Weights of a small transformer language model: biases.
MLP neurons of a small language model. Each row is named by its layer, matrix (up: input weights) and neuron, and shows model dimensions 112-207. Each number is 200 + 40 x the weight over its row's rms, rounded and kept within 0 to 999.
Before each neuron's rows, "fires in" lists the words (lower case) most often at its 100 highest values on Wikipedia text that the model never trained on; "fires after" lists the tokens most often just before its 100 highest values on Wikipedia text that the model never trained on.

fires in: "as", "that", "because", "when", "where", "although"
fires after: ", ", "a", "A", "ed ", "ing ", "th"
L8.up863,259,201,217,238,92,141,212,180,210,274,254,202,262,171,218,199,176,244,191,239,243,130,196,210,243,180,172,221,233,189,202,209,287,237,260,253,280,236,142,261,142,311,179,179,255,184,167,205,216,208,166,215,178,116,203,207,243,259,148,214,239,247,222,133,194,194,190,199,218,181,150,261,150,294,245,242,176,178,202,213,197,189,258,237,212,215,189,180,217,256,201,153,209,223,196,167

fires in: "population", "however", "popular", "home", "upper", "alva"
fires after: "H", "P", "D", "Al"
L6.up649,219,174,221,166,174,250,169,173,158,234,179,209,195,243,187,231,156,276,229,213,226,181,176,162,174,189,265,243,228,220,112,261,209,253,267,187,202,177,204,141,237,207,109,283,209,219,223,227,205,242,197,208,212,161,147,165,137,191,147,150,243,240,224,193,179,186,203,201,199,171,191,229,220,227,173,265,197,145,175,211,218,180,209,190,201,275,209,239,210,169,136,162,253,204,193,117

fires in: "however", "several", "every", "later"
fires after: "ow", "at", "s", "al", "S"
L2.up50,127,200,216,227,210,212,177,237,177,124,191,174,213,214,223,209,232,190,189,139,212,241,204,250,218,160,255,216,204,158,248,234,123,214,138,219,301,268,241,264,214,169,241,187,220,192,199,228,198,146,243,220,286,197,229,201,198,156,226,192,164,237,204,225,240,211,179,178,218,236,240,166,238,211,196,233,251,297,149,131,212,245,226,203,164,215,204,173,197,231,251,168,144,201,191,187

fires in: "during", "of", "among", "with", "for"
fires after: ",", "one ", "am", ", ", "known ", "ed "
L6.up477,218,217,169,193,212,210,163,192,180,234,190,178,202,187,186,206,215,184,177,176,234,217,191,227,187,194,194,215,237,218,206,110,183,172,184,137,222,210,181,255,173,135,216,195,243,220,145,344,186,215,168,201,220,186,149,284,178,216,209,233,192,185,165,181,170,192,179,204,145,228,195,98,233,278,251,152,277,249,185,236,292,151,210,147,235,198,218,238,227,190,100,275,237,201,204,172

fires in: "life", "music", "sports", "episode", "law", "episodes"
fires after: "li", "mus", "ep", "l", "por", "Mus"
L8.up520,175,223,206,241,102,142,122,113,225,252,219,182,256,206,169,138,213,229,180,256,182,122,128,233,180,179,178,135,150,160,191,204,166,222,216,179,182,221,283,226,166,216,232,275,226,279,244,237,190,177,208,220,214,232,190,166,201,176,205,178,216,196,169,193,193,296,168,194,232,248,142,224,178,181,69,160,187,208,156,163,191,236,207,218,249,194,231,253,245,173,227,223,86,238,219,189

fires in: "a"
fires after: "with ", "for ", "by ", "and ", "to "
L13.up886,200,162,170,238,209,157,199,197,203,245,231,213,213,128,212,135,192,214,146,122,220,200,215,203,220,150,187,195,174,193,232,182,219,191,213,144,221,189,263,222,256,140,225,243,136,163,114,215,246,283,213,194,199,216,273,260,181,159,176,155,169,208,165,185,191,199,140,210,163,217,195,238,181,238,202,183,235,88,208,133,180,160,189,176,230,217,143,171,126,171,234,200,143,237,211,201

fires in: "to", "took", "did", "raed"
fires after: "t", "di", "ed ", "ak", "a", "b"
L8.up775,173,152,219,192,291,109,180,212,188,195,187,190,138,207,218,179,205,214,246,193,199,159,173,259,197,159,157,205,164,137,206,156,207,267,243,261,205,134,176,267,182,105,205,196,234,207,131,168,219,181,269,191,194,139,149,181,106,254,203,204,190,164,291,161,240,245,151,297,161,128,274,233,211,220,212,154,191,198,166,154,206,199,222,157,206,147,237,259,151,213,272,212,207,217,183,198

fires in: "republican", "london", "rep", "representatives", "label", "labour"
fires after: "L", "| ", "l", "of "
L3.up415,206,212,256,197,219,197,108,185,194,220,208,177,230,200,171,232,229,160,214,144,235,203,158,275,123,234,259,179,175,160,144,205,228,189,232,194,195,241,150,292,244,226,146,202,257,266,148,230,242,190,258,252,196,198,178,140,239,200,176,154,232,182,165,237,188,285,198,180,204,223,234,189,156,184,191,153,235,254,207,147,253,243,143,227,233,236,244,204,215,231,178,195,222,225,276,199

fires in: "was", "best", "as", "part", "the", "became"
fires after: "B", "He ", "ed ", "was ", "he "
L7.up610,224,181,203,267,189,179,176,193,175,242,209,157,138,245,218,200,213,212,211,249,263,201,210,219,177,204,228,186,182,176,159,287,184,191,187,234,167,189,226,234,183,141,190,180,201,181,267,185,247,137,216,172,223,154,170,255,213,187,197,207,161,252,217,206,273,231,244,226,52,259,208,191,152,157,165,182,262,224,186,257,80,163,206,237,198,118,222,301,192,140,138,167,243,177,163,152

fires in: "of", "among"
fires after: "am", "one ", "% ", "Am", "some "
L10.up793,164,236,192,198,219,322,188,203,151,193,181,215,185,244,195,236,141,187,183,258,190,253,204,211,160,203,187,254,176,217,225,214,184,226,176,190,149,206,217,136,244,143,166,161,189,192,206,178,240,208,201,203,178,201,210,216,165,129,230,195,137,219,240,257,153,196,261,254,213,207,112,190,198,265,251,185,179,154,261,276,231,186,169,231,201,220,256,206,172,234,143,246,174,155,189,210

fires in: "of", "among"
fires after: "one ", "% ", "am", "some ", "two ", "Am"
L8.up227,127,304,231,184,216,209,261,190,158,194,212,179,165,258,236,131,118,212,286,258,217,219,155,236,221,142,115,216,219,228,172,165,234,232,153,152,121,222,154,163,149,172,172,250,157,206,227,196,230,205,162,195,145,216,177,278,180,214,186,178,144,250,234,165,275,164,202,237,186,236,188,155,250,212,185,221,231,231,182,170,240,204,212,280,122,186,179,225,159,212,160,218,184,223,271,216

fires in: "would", "can", "must", "may", "mainly"
fires after: "m", "g", "ol", "re", "it "
L2.up643,133,220,145,198,218,181,205,139,258,232,189,201,185,227,271,173,151,209,202,207,211,281,250,106,229,235,186,156,144,177,220,165,141,162,175,219,164,200,241,196,210,290,145,233,274,175,216,195,211,175,242,206,135,164,230,136,212,170,140,247,231,233,192,190,129,190,258,213,168,149,226,180,274,290,281,243,273,296,168,143,246,221,292,274,179,215,172,234,270,175,197,235,195,171,211,143

fires in: "he", "she", "although", "were", "was"
fires after: ". ", "th", "\n\n", ", "
L3.up468,116,215,232,199,123,190,201,207,199,116,188,260,194,250,273,218,255,168,179,168,212,213,162,147,201,215,279,204,204,185,249,234,221,210,129,193,169,253,233,167,132,254,192,214,192,218,230,166,138,173,250,244,227,211,177,166,194,195,214,191,265,196,247,174,188,234,200,209,229,241,221,189,148,147,166,215,150,225,157,197,212,170,244,215,235,244,188,197,231,251,248,145,211,161,166,226

fires in: "is", "a", "was", "an", "rennes"
fires after: ") ", "is ", "R", "Le", ", ", "was "
L7.up481,212,180,181,252,150,172,293,150,208,235,155,195,173,225,207,282,232,181,223,286,188,141,96,187,174,167,162,177,173,217,213,161,161,219,211,189,154,179,274,229,110,196,44,165,246,139,214,213,140,231,131,231,168,237,248,218,169,240,137,183,201,151,161,183,208,160,197,268,156,227,246,212,167,195,208,138,204,174,175,151,202,188,136,185,229,241,230,157,218,211,141,235,243,230,222,234

fires in: "however", "several", "quantum", "every", "santa"
fires after: "ow", "s", "S", "qu", "st"
L2.up469,195,184,199,147,210,223,212,207,168,180,240,205,253,224,97,224,194,208,167,217,220,213,171,202,181,202,193,273,201,283,186,180,126,189,150,183,220,226,287,251,239,249,188,197,194,165,271,234,199,154,115,168,186,195,219,238,203,175,261,169,273,203,202,202,166,195,144,196,156,140,193,169,253,269,210,237,327,263,143,139,116,209,205,168,181,201,179,129,217,191,128,219,164,198,207,195

fires in: "during", "following", "after", "according", "by", "while"
fires after: "D", "ollow", ", ", "ord", "B", "Wh"
L7.up767,216,259,195,114,171,223,209,110,263,199,211,183,196,209,220,209,223,253,261,224,186,214,215,249,164,232,236,216,228,222,234,198,237,286,219,228,231,183,171,160,266,230,168,196,186,183,169,187,166,217,288,175,209,170,167,207,179,194,203,112,202,226,233,162,126,152,201,175,248,278,221,220,194,170,191,236,194,205,188,194,182,193,207,258,226,220,243,277,216,163,192,168,233,92,203,137

fires in: "took", "went", "came", "too", "clairville", "takes"
fires after: "t", "w", "g", "ak", "c"
L6.up528,160,242,141,228,192,235,202,232,191,166,243,218,174,225,231,170,206,200,185,203,256,172,276,256,230,172,221,210,232,215,238,207,237,273,195,126,232,137,213,265,165,145,210,181,142,237,229,201,222,163,195,131,184,216,165,182,257,204,192,225,206,178,169,229,160,200,177,166,210,174,166,161,153,219,170,220,156,143,151,223,220,225,176,176,266,218,253,199,187,223,170,243,225,152,173,147

fires in: "25", "22", "20", "30", "21", "17"
fires after: "| ", "–", ":", "\n", "1"
L3.up647,201,177,173,170,301,210,200,248,221,149,129,187,137,202,227,217,226,159,146,258,299,170,204,288,215,216,198,189,147,248,175,252,146,158,143,264,196,268,277,124,203,152,167,191,195,220,136,216,216,183,226,276,208,189,185,133,153,174,148,151,218,207,121,207,152,223,235,248,208,263,117,250,191,258,202,257,195,157,155,173,170,188,151,149,249,340,248,196,186,194,159,142,180,157,203,141

fires in: "would", "may", "will", "must", "sq"
fires after: "m", "s", "w", "R", "el", "L"
L3.up449,205,245,121,186,192,209,249,225,295,215,209,254,244,159,236,122,231,250,169,212,169,206,235,195,243,243,172,222,249,224,193,164,192,225,189,167,128,205,188,170,200,272,216,229,206,202,200,232,188,201,180,187,207,205,146,206,254,140,147,141,266,178,236,200,212,225,207,223,170,215,184,193,206,197,161,266,224,174,166,186,119,208,231,178,201,228,183,282,256,245,129,159,181,248,175,114

fires in: "of", "footballer", "among", "6", "football"
fires after: "one ", "b", "B", "f", "Am"
L7.up16,200,207,203,166,195,164,218,244,191,163,165,193,236,226,247,210,186,134,208,146,251,165,140,235,134,210,160,235,220,229,264,206,148,189,240,163,227,214,176,188,130,209,123,197,234,213,211,243,234,143,204,160,161,100,160,209,114,179,180,144,249,89,226,227,198,147,203,246,128,252,220,129,259,254,157,136,184,136,228,264,189,221,235,246,177,157,181,167,139,172,202,195,194,181,214,168

fires in: "not", "result", "results", "body", "within", "without"
fires after: "res", "b", "d ", "s", "h", "Res"
L2.up237,185,258,278,189,244,197,218,191,180,197,195,141,185,222,133,191,179,131,238,91,163,201,232,183,258,186,215,263,206,239,178,168,235,186,202,189,173,145,203,215,174,217,199,202,195,227,135,227,250,166,204,177,190,183,150,267,135,267,212,244,243,221,177,273,197,175,254,245,256,126,209,120,227,215,182,173,230,247,170,155,213,152,182,209,213,208,222,222,171,160,191,240,136,179,196,149

fires in: "in", "at", "by", "following", "according", "with"
fires after: ". ", "A", "B", "ollow", "ord"
L8.up559,155,234,192,193,203,220,221,207,228,201,243,145,200,212,249,223,220,253,240,218,163,204,265,238,156,204,251,257,203,188,217,218,190,216,190,189,234,204,216,210,170,212,196,190,185,197,129,217,101,164,261,172,217,186,195,132,167,160,203,128,122,241,259,153,202,167,181,170,162,183,221,249,233,228,162,246,248,146,182,197,217,126,118,186,266,170,210,281,176,201,175,184,247,96,157,147

fires in: "part", "because", "thought", "that", "though", "as"
fires after: ", ", "a", "was ", "as ", "oug", "is "
L7.up803,244,173,128,202,155,266,204,256,220,233,219,144,219,159,160,160,149,189,235,183,196,221,216,212,208,177,159,215,198,174,189,252,236,219,222,265,175,222,199,263,176,201,212,152,220,156,140,242,264,214,190,183,215,222,180,145,178,248,157,193,214,199,290,172,267,157,168,185,129,221,207,264,228,221,146,234,213,233,122,182,219,152,159,235,243,216,211,173,149,185,197,125,221,199,268,166

fires in: "new", "united", "candidate"
fires after: "| ", ", ", "the ", "in ", ". ", "\n\n"
L3.up482,228,156,225,254,205,195,146,198,162,113,238,222,174,176,230,154,288,243,204,185,220,188,191,271,200,187,277,173,200,184,193,199,311,167,151,242,193,251,228,215,174,238,126,204,145,217,182,219,205,171,186,96,259,201,194,224,150,203,236,178,219,141,230,207,157,241,202,179,162,238,228,255,201,152,145,155,240,143,241,158,174,156,194,210,208,222,197,191,183,200,228,191,226,261,225,205